Part of a small language model's weights.
Size: 9 layers, width 512, 4 heads of 128, MLP 1344 SwiGLU, vocabulary 12234.
Architecture: no biases in attention or MLP, untied embeddings.
MLP neurons of a small language model. Each row is named by its layer, matrix (gate and up: input weights) and neuron, and shows model dimensions 432-495. Each number is 50 + 12 x the weight over its row's rms, rounded and kept within 0 to 99. A neuron's up and down rows have the sign that makes its largest values positive.
After each neuron's rows, "fires in" lists the words (lower case) most often at its 100 highest values on Wikipedia text that the model never trained on.

L4.gate968:45 55 23 50 71 67 32 71 65 69 45 49 57 52 48 48 43 48 55 53 37 62 14 52 45 64 76 50 50 42 43 52 55 43 51 31 54 72 64 33 54 68 61 51 65 51 68 46 37 51 42 65 59 48 49 37 31 48 55 40 44 53 49 49
L4.up968:43 37 29 57 47 53 54 66 50 57 48 40 59 35 51 48 34 63 50 44 45 55 33 24 82 57 41 40 44 48 51 57 58 52 36 40 67 47 56 44 56 54 59 60 38 72 65 65 39 54 51 44 43 59 53 52 54 59 35 52 66 41 40 29
fires in: "to", "would", "will", "till", "of"

L6.gate228:57 48 65 48 44 80 36 51 43 21 68 53 37 40 49 44 50 77 59 59 48 67 49 51 57 51 52 47 66 56 39 49 41 47 66 40 81 77 57 50 48 54 34 45 35 38 39 69 32 75 60 53 52 53 56 43 54 35 40 70 57 60 71 55
L6.up228:41 75 64 40 74 69 49 43 25 70 36 38 47 53 51 63 29 64 58 43 51 48 65 40 51 26 67 56 69 55 52 29 50 54 62 61 59 40 23 51 38 46 38 42 31 31 60 43 42 55 48 30 41 52 48 57 71 28 42 28 35 63 41 63
fires in: "from", "under", "on", "in", "over", "to"

L6.gate1105:57 49 28 48 59 59 34 38 44 51 45 61 51 46 31 39 66 59 61 71 17 51 49 37 64 30 59 42 49 34 42 55 56 37 50 51 52 62 48 41 39 69 46 46 51 48 31 44 53 36 47 44 48 31 48 62 52 47 40 67 58 57 46 58
L6.up1105:38 73 25 66 54 37 66 70 56 49 54 54 46 42 55 61 55 67 49 51 52 70 31 57 58 36 45 61 35 57 46 59 42 51 57 39 27 54 56 61 41 39 53 80 45 40 45 43 68 50 57 35 56 62 33 58 56 40 45 35 46 55 54 69
fires in: "was", "is", "were", "be", "are", "still"

L4.gate524:49 70 61 46 66 60 40 57 57 50 38 50 53 38 34 62 34 50 44 66 55 55 59 66 43 60 52 50 45 51 41 44 30 44 63 51 61 55 57 39 67 40 45 60 31 47 19 25 61 41 48 51 67 22 18 55 54 68 59 48 54 50 45 48
L4.up524:11 27 47 69 53 41 56 42 32 43 40 57 48 54 65 42 57 46 55 30 41 56 57 51 36 47 45 55 62 59 62 54 49 57 71 39 33 64 54 49 33 29 70 45 47 51 70 37 54 68 67 31 35 54 47 58 51 50 73 57 66 76 67 40
fires in: "the", "of", "these", "those", "conversion", "former"

L6.gate15:66 64 50 60 38 48 53 45 69 41 31 62 67 58 47 68 54 42 47 38 58 32 59 53 58 42 39 46 47 53 39 31 85 57 67 50 43 47 33 56 27 30 58 36 22 46 67 37 55 47 52 63 46 64 55 59 53 53 46 76 61 53 48 34
L6.up15:23 65 51 27 62 59 51 57 45 25 51 49 41 33 30 48 49 65 43 41 64 55 28 76 58 68 52 41 70 56 68 51 51 61 44 54 49 54 50 79 38 58 48 56 54 58 76 64 53 27 60 45 42 50 65 48 32 45 49 74 43 35 53 76
fires in: "a", "most", "more", "and", "very"

L6.gate687:53 76 39 42 55 61 61 39 28 38 72 63 34 42 59 37 34 41 54 58 28 43 55 83 37 47 56 76 29 57 47 53 56 35 59 50 48 38 62 40 52 51 37 72 49 45 70 34 53 35 35 50 55 37 41 46 51 45 54 58 59 66 27 55
L6.up687:33 78 76 51 50 34 79 49 49 63 71 56 51 34 59 70 45 52 63 51 50 42 50 51 43 66 50 49 42 40 44 43 49 66 46 62 31 47 66 46 53 55 46 31 49 42 63 57 69 43 47 53 41 53 62 46 61 62 61 72 35 61 41 43
fires in: "was", "were", "is", "been", "bhosle", "are"

L4.gate705:41 59 66 51 39 75 59 34 27 34 42 46 31 50 40 38 64 51 54 64 54 52 51 59 45 56 58 53 33 55 54 65 39 61 38 60 35 88 59 70 64 53 59 51 62 55 49 29 52 34 66 38 49 37 38 52 41 53 37 69 73 47 51 64
L4.up705:37 42 41 44 53 33 56 52 41 44 54 39 53 67 55 57 65 68 35 40 31 51 16 50 59 58 58 27 35 61 38 56 45 48 64 65 50 56 62 49 59 14 27 39 43 44 30 36 43 54 42 48 42 40 50 62 37 40 52 49 48 45 54 44
fires in: "of", "to", "by", "the", "elected"

L4.gate339:68 44 60 50 72 55 31 44 46 48 45 38 47 55 55 35 33 43 41 68 68 39 45 54 55 41 49 35 64 68 33 70 45 54 45 49 42 62 43 25 69 49 37 54 62 22 73 46 49 57 50 39 49 52 37 77 57 58 32 63 43 56 60 51
L4.up339:57 43 33 62 53 65 61 42 64 43 41 64 68 74 41 57 48 69 47 49 57 49 55 46 67 49 51 65 40 66 47 46 47 68 79 55 52 68 60 50 53 40 48 64 40 30 42 41 63 32 36 56 29 61 41 26 52 39 31 44 20 57 60 47
fires in: "and", "as", "of", "be", "donkey", "is"

L6.gate1307:54 61 58 52 39 55 38 46 45 48 34 50 55 58 60 66 47 33 24 36 56 58 47 71 47 61 72 53 50 60 70 64 81 35 41 43 32 63 48 57 34 74 44 36 59 83 44 21 44 66 57 43 59 43 51 50 44 44 61 46 50 70 47 51
L6.up1307:44 68 75 41 68 37 54 13 40 46 30 48 51 30 61 50 59 62 55 63 37 87 49 47 54 36 63 50 45 41 45 59 59 46 60 57 43 40 41 34 48 37 43 42 40 46 44 38 26 66 51 62 47 34 61 63 51 28 54 34 51 53 14 76
fires in: "is", "was", "s"

L6.gate655:48 62 52 55 46 30 42 42 46 64 31 51 44 49 56 56 48 58 43 44 50 42 50 78 54 36 64 40 51 47 43 48 50 51 43 75 39 59 49 62 36 44 42 48 36 40 40 46 39 61 44 24 61 58 59 47 58 73 28 53 36 72 40 59
L6.up655:38 39 50 40 57 49 39 31 54 58 57 61 59 33 75 37 47 67 60 60 52 38 40 67 55 54 81 46 44 58 51 58 55 55 45 32 53 64 56 48 54 41 57 51 53 47 64 52 37 49 37 64 56 57 45 71 57 64 57 60 37 37 47 75
fires in: "a"

L6.gate1209:45 25 61 48 56 46 60 47 47 55 39 66 61 48 73 64 49 66 28 42 59 52 53 39 44 58 53 38 49 44 51 49 69 38 53 54 26 61 39 66 36 49 47 64 62 73 31 55 35 66 52 42 34 34 52 42 59 65 64 40 58 41 56 51
L6.up1209:55 54 56 63 69 51 34 66 55 50 59 61 54 42 51 60 31 53 59 54 55 41 48 48 68 44 63 71 49 53 48 61 47 58 42 47 58 55 54 38 53 43 51 52 63 69 37 56 48 61 25 55 40 75 50 34 42 46 56 57 33 71 67 59
fires in: "a", "an", "much", "his", "some"

L6.gate1026:43 60 62 61 71 33 56 54 44 49 62 55 35 58 33 50 34 42 61 46 27 48 36 56 32 58 32 60 51 60 55 44 67 50 34 44 55 59 37 50 63 57 67 54 55 60 55 45 44 70 42 60 72 42 57 56 33 51 49 63 35 52 43 45
L6.up1026:62 60 39 52 46 66 66 37 40 71 38 63 70 66 48 68 28 57 44 37 43 39 68 19 56 66 36 47 71 79 56 53 41 47 51 61 82 52 52 49 47 41 46 33 47 47 66 58 63 64 50 40 56 50 45 50 42 47 46 29 47 61 53 58
fires in: "to", "not", "and"

L4.gate565:59 49 42 46 67 51 51 69 43 38 47 58 20 58 60 50 69 60 37 51 56 48 53 60 58 41 32 33 43 48 55 42 53 41 52 43 61 51 33 61 46 26 44 57 66 54 65 41 54 55 54 46 47 58 45 40 54 42 35 54 51 69 46 50
L4.up565:48 40 39 49 39 69 49 34 51 52 54 68 61 63 42 50 68 33 48 53 46 56 55 59 56 53 50 41 55 43 62 32 70 46 39 43 72 41 51 44 49 40 40 45 45 62 55 42 72 72 64 31 41 65 44 71 37 37 26 39 42 38 56 41
fires in: "he", "who", "also", "but", "have", "had"

L6.gate143:48 67 50 48 50 53 60 64 42 27 34 51 57 55 59 49 48 43 72 60 35 68 49 41 63 54 45 44 34 71 36 63 62 46 50 55 46 52 57 62 43 47 26 56 50 57 52 45 57 36 63 41 61 21 69 67 21 57 71 55 31 58 54 68
L6.up143:36 40 51 51 37 47 55 24 63 29 52 77 48 47 56 65 48 60 53 55 46 54 39 40 61 45 58 42 48 47 62 49 45 47 47 62 66 36 49 63 43 41 48 45 57 60 48 49 54 33 34 41 57 47 40 59 34 40 35 35 37 59 59 74
fires in: "has", "he", "is", "also", "served"

L6.gate1343:47 65 60 40 50 75 47 58 49 33 24 41 70 46 39 67 59 64 40 60 51 65 46 27 51 66 63 52 54 39 50 47 59 50 29 45 50 36 55 60 47 54 55 69 48 47 38 45 53 36 48 42 52 80 42 48 33 41 50 44 35 63 64 59
L6.up1343:52 69 37 53 49 61 54 55 46 56 54 71 49 63 56 44 61 58 56 60 77 78 25 49 61 52 63 78 50 61 39 63 77 55 44 37 67 60 60 63 45 51 24 55 45 53 55 33 36 78 36 25 42 63 60 31 50 50 44 49 67 56 43 30
fires in: "was", "not", "at", "were", "off", "is"

L6.gate1161:60 48 60 43 42 42 41 26 49 39 21 60 31 70 59 52 60 42 44 46 41 52 46 61 52 51 43 37 71 45 71 63 80 56 41 53 43 49 45 67 68 53 46 54 59 57 59 55 09 46 70 46 52 54 53 44 51 49 57 68 58 61 46 66
L6.up1161:43 58 37 35 37 55 48 52 57 90 28 53 40 57 58 74 55 45 42 51 44 74 58 44 54 57 40 37 55 37 67 54 46 53 50 36 52 55 39 53 58 56 42 59 53 53 52 44 42 58 57 50 71 65 47 52 47 38 50 48 40 63 47 51
fires in: "was", "been"

L4.gate302:23 49 54 57 38 49 36 61 40 50 56 40 55 59 58 54 68 63 39 30 55 45 55 52 48 58 49 44 32 41 60 72 53 31 45 72 59 74 30 56 37 59 52 51 32 52 59 54 55 49 58 67 39 70 48 63 58 42 50 46 43 51 28 86
L4.up302:38 36 42 55 43 45 56 53 50 57 65 68 59 59 84 45 64 49 68 21 61 45 58 62 57 57 33 32 55 48 63 56 35 27 40 67 39 42 29 36 52 64 40 60 56 36 59 71 45 40 43 71 45 59 72 55 60 60 47 57 45 43 78 39
fires in: "as", "a", "named"

L6.gate543:42 55 35 51 37 36 47 50 44 46 57 57 28 52 34 63 59 30 55 43 27 45 91 63 40 63 54 61 50 46 53 48 33 49 51 42 45 39 45 47 44 39 56 45 48 60 49 53 30 41 49 47 24 48 49 37 51 45 58 57 83 68 76 52
L6.up543:57 73 80 38 40 50 52 42 48 37 43 56 44 34 54 57 58 50 59 40 41 55 48 54 48 32 52 55 38 46 48 41 35 48 50 49 21 69 62 55 46 44 50 42 31 61 51 48 43 72 48 70 49 46 34 35 42 39 46 35 57 47 45 41
fires in: "is", "are", "be", "was"

L6.gate946:54 55 56 46 46 48 41 32 55 65 38 60 68 44 46 51 54 59 48 35 42 61 47 41 73 50 58 53 69 48 29 40 42 53 59 77 66 53 33 48 52 30 22 47 52 31 37 56 31 60 36 60 47 69 60 51 20 47 44 42 38 54 71 55
L6.up946:53 45 70 44 46 57 63 54 49 50 68 43 54 51 42 40 34 51 53 60 62 42 67 52 38 46 65 57 62 31 52 55 57 73 58 68 60 50 63 40 49 44 52 39 52 42 27 41 40 65 27 76 62 44 67 57 29 40 54 70 52 48 58 42
fires in: "a", "one", "an", "1", "year"

L4.gate409:54 57 50 63 50 46 48 58 34 73 63 34 28 48 54 40 37 75 54 42 42 50 36 46 56 51 51 51 51 76 53 49 48 79 41 38 41 46 61 49 28 69 36 41 50 42 62 32 73 52 39 59 40 54 52 48 26 35 47 52 50 53 67 55
L4.up409:65 37 53 30 55 21 45 54 64 45 75 28 61 52 49 69 25 54 18 45 45 42 58 18 55 40 42 52 41 88 54 58 41 62 54 43 73 38 62 76 30 65 32 66 39 37 27 44 49 45 39 55 39 48 42 61 51 47 42 49 59 39 43 41
fires in: "to", "by", "from", "help"

L4.gate943:51 64 43 69 57 66 32 27 41 29 57 59 40 69 52 70 73 43 48 39 49 38 50 68 67 32 55 41 45 30 40 47 38 33 51 70 40 65 55 75 64 34 63 54 46 49 33 72 56 52 52 66 49 68 52 54 58 66 72 46 37 40 71 52
L4.up943:54 46 60 54 36 64 49 47 37 71 55 32 43 50 60 50 47 42 56 39 49 53 40 44 60 46 55 45 57 44 44 38 60 37 35 51 50 53 54 54 23 69 54 65 45 48 65 20 26 39 42 29 63 67 38 54 67 59 42 42 46 45 50 72
fires in: "a", "the", "old"